Part of a small language model's weights.
Size: 12 layers, width 224, 14 heads of 32, MLP 896 tanh GELU, vocabulary 5945, 12.3M parameters.
Architecture: LayerNorm before each block, untied embeddings, attention and MLP in parallel.
Training: a variant of Adam for these matrices, 742M tokens, 5664 steps.
MLP neurons of a small language model. Each row is named by its layer, matrix (up: input weights; down: output weights) and neuron, and shows model dimensions 32-95. Each number is 128 + 32 x the weight over its row's rms, rounded and kept within 0 to 255.
After each neuron's rows, "fires on" lists the tokens most often at its 100 highest values on Wikipedia text that the model never trained on.

L7.up35 [126 132 132 134  84 113 161 200 112 166  58 118  88 116 153 202 123  70 111  90  93 171 153 135 153 149  90 135 108 110  91 113 113 154  98  99  93 133  66 142  70 172 108 147  58 199 132 118  86  85 122 139 202  65 116 128 109 127 137 116  92 177  96 116]
L7.down35 [ 83 185 170  94 117 172 139 126 128 111 166  93 119 198 130  94 165 181 169 147 118  96 135 132 160 120 143 126  96 167 151 132 184 103 117 166 142 109 104 135  90  86 128 122  98 130 136 138  90 157  72  91 117 143 123 144 139  61 181  65 124 116 112 147]
fires on: "l", "el", "ol", "p", "c"

L3.up224 [ 87 118  96 115 138  83 197 119 154 190  50 147 150 121 121 131 135 120  94  79  69 121 169 100 118 118  59 166  94 127 174 106 108 135 129  75 133 136 152 115 103 168 171 171 107  93 188 184  99 114 162 112 124  63 111  92  89  90 184 142 127 116 116 117]
L3.down224 [181  90  75  68 123 140 196 107 125  62 123  88 121  84 126  78 158 122 137  77 170 153 173 174 118 131 173 134 109 122 122 169  52 140 189 161  95 194  62  97 128 111 107 136 124 159  86 116 114 132 141 136 112 139 146 116 122 136  90 162 105 135 173 136]
fires on: "all", "t", "om", "and", "er"

L4.up230 [145  88 144 100 104 112 111 141 129 125  83 178 181 152 105 150 135 118 149  82  91 140 107 103 118 148 120  85 165 116  99  62  96 143 163 125 156  98 132 143 153 146 181 146 162 182 124 112  82  89 107 150  96 194 111 137  95 123  83 138  69 144 157 107]
L4.down230 [162 115 110  94 132 158 128  64 151 135  94 132 155 105 142  90 160 148 123 122 107 108 157 110 151  74 135 160 134 117 121  80 116  86 218 117 181 101 120 131  92  83 189 172 128  88 113  94 122 147 125 130 144  97 136 124 116 164 100  98 112 160 154 165]
fires on: "at", "r", "ro", "ating", "u"

L3.up426 [138 124  81 169 189 132 118  47 114 161  56 108 169  88 133 140 147  94 136 164  92 176 104 115 159  88  82 161 102 158 146 121 138 136 168 190 145 101 118  94 108 117 147 126 112 131 110 167  52 117 138 117 131  73 115 109 102  81 165 112 129 166  92 137]
L3.down426 [120 112 170  96  56 196 147  61 109 119  94 106 136 189  98 170 113 104 149 132 119 115 188 134 106  70 123 130 154 156 122 226 147 113 129  92  80 172 119 148 137 126 115 146 191  71 165  64 140 148  67  70 163  90 151  95  97 112 100 175 123  89 168 130]
fires on: " became", "all", " is", "t"

L2.up157 [128 134 156 134 146  75 101  88  97 161  81 176 145  92  98 141 149 129 171  84 169 136 141 147 119 111 129  37 126 178 106 140 155 151 129 128 138 114 118 147 153 128 146 132 164 149  95  97 117  75 137 150 167 117  88 123  70 158 123 109  91 125 171  76]
L2.down157 [135 141 160 166  91 127 112 134 121  27 167 144 152 155 144 130 144  75 127 134 148 148 104 158 134 102  80 119 105 173  57 148 147  85 141  80 184  96 160 123 130  88 152 143 136 120 105  91 124 161 110 108  85 177  95 140 143 127 116 103 151 144  92 114]
fires on: "r", "ro", " br", "M", "C", " Division"

L7.up534 [116 147 143 139 127 144 120 130 144 143  73 113 112 129  90 147  74 107 147 138  93 150  85 156  84 203 179 101 136  94 129 136 142 114 118  58  96 112 104 131 107 121 173 133  99 173 142 124 144 145 122  98 153  80 131  84 155  86 202 105 112 134 117 146]
L7.down534 [ 96 164 170 143 166 213 126 130 118 127 152 110 155 119  92  89 125 177 156 146  34 137 136 129  95 148 126 120 113  93 115 118 197 106  88 167 116 106 122 172 112 173 107 114 102 136 132  81 101 129 187 110 190  97 149  88 137 139 160  33 103 147 187 162]
fires on: " v", " of", "p", "v", "c"

L2.up77 [165 163 104  84 155 133 163 198 114 105  82 170 119 112 100 100 139 179 171 125 106 167 167 112 140  92 156 171 102 140 108 104 134 139 140 103  85  69 166  88 193 158 144 185 107 144 164 165 106 155  55 133  96  76  96  95  67 167 103  65 119 123 146 130]
L2.down77 [105 128 103 115 156 129 130 131 130 171 175 156 142 129  95 152 117 133 142 119  70 173  88 104 134 137  62 133 174 125 121 106  83 117 134 143 165 144 112 105  83  65 125 103 178 112 106 129 140 153 180 133 139 106 151 145 210  95 144 166  48 146 123 128]
fires on: "ational", "able", "ent", "ative", "ated", "ival"

L2.up184 [ 96 136 112 162 102 143 117 120  89 140 151 146 115 102 135 123  82 141 156 156 125 117 149 104  88 103 111 120 115 170 140 138 145 127 130 141 164 111 167 121 179 162 142 107  71 162 164 117  59 157  83 119 161  68 109 124 112 184 161 148  95  78 139 103]
L2.down184 [109  87  79 111 134 162  99 146 124 117 112  90 128  64 115 125 155  98 178 167 142 165  71  98 117 158 160 107 122 196 202 127 163 141 193  99  85 120 123  85 140 133 174 142  72 179 103 129  89 147 129 116 130 139 195 157  88 143 138 128 147  95 127 120]
fires on: "le", "un", "-", "ur", "th", "athan"

L3.up747 [137 103 124 156 133 152 102 164 113 130 155 138 125 133 117 111 152 119 156 212 161  83 166  75 115 123  89 112 112 153 215 139 162 101 109  89 171 140 142 113 149 136 143 130 116 117 169 125  78 165  99 154 108 156 129 126 136 132  88 113 137  49 189 115]
L3.down747 [132 111  90 131 124 154 145 111 118 146 190 154 157 152 173 115 157 173 122 140 175 128 104 100 107 172 160 126  98 138 199 125 151  65 131 147 149 132 112  92 157 181 127 168  79 141  85 113  74 124 157 114  96 118 166 153 168 115 127 189 110  73 130 131]
fires on: "-", "m", "°"

L5.up425 [152 119 107 156 132 138 156 136  88  97 133 237  43 122 124 106 156  72 149 140  67 176 126 154 101 144 120 125 142 196 164 171 116 196 104 150 119 118 183 132 137 117 124  86 147 148 138 141 125 138  30 121 161 107 138 124 138  75  93 122 101 132 148 127]
L5.down425 [112 113 130 103 127 120 143  87 139 144 163 176 133 139 103  49 119  77 139 141 127  91 125 102 151 153 118 134 109 133 200 111 123 130 143 124 140 114 163 109 100 120 137 208 140 144 129 141 118 104  99 133 161 126 116 135  95 114  79 117 104 145 133 141]
fires on: "ic", "oll", "ij", "ik", "ich"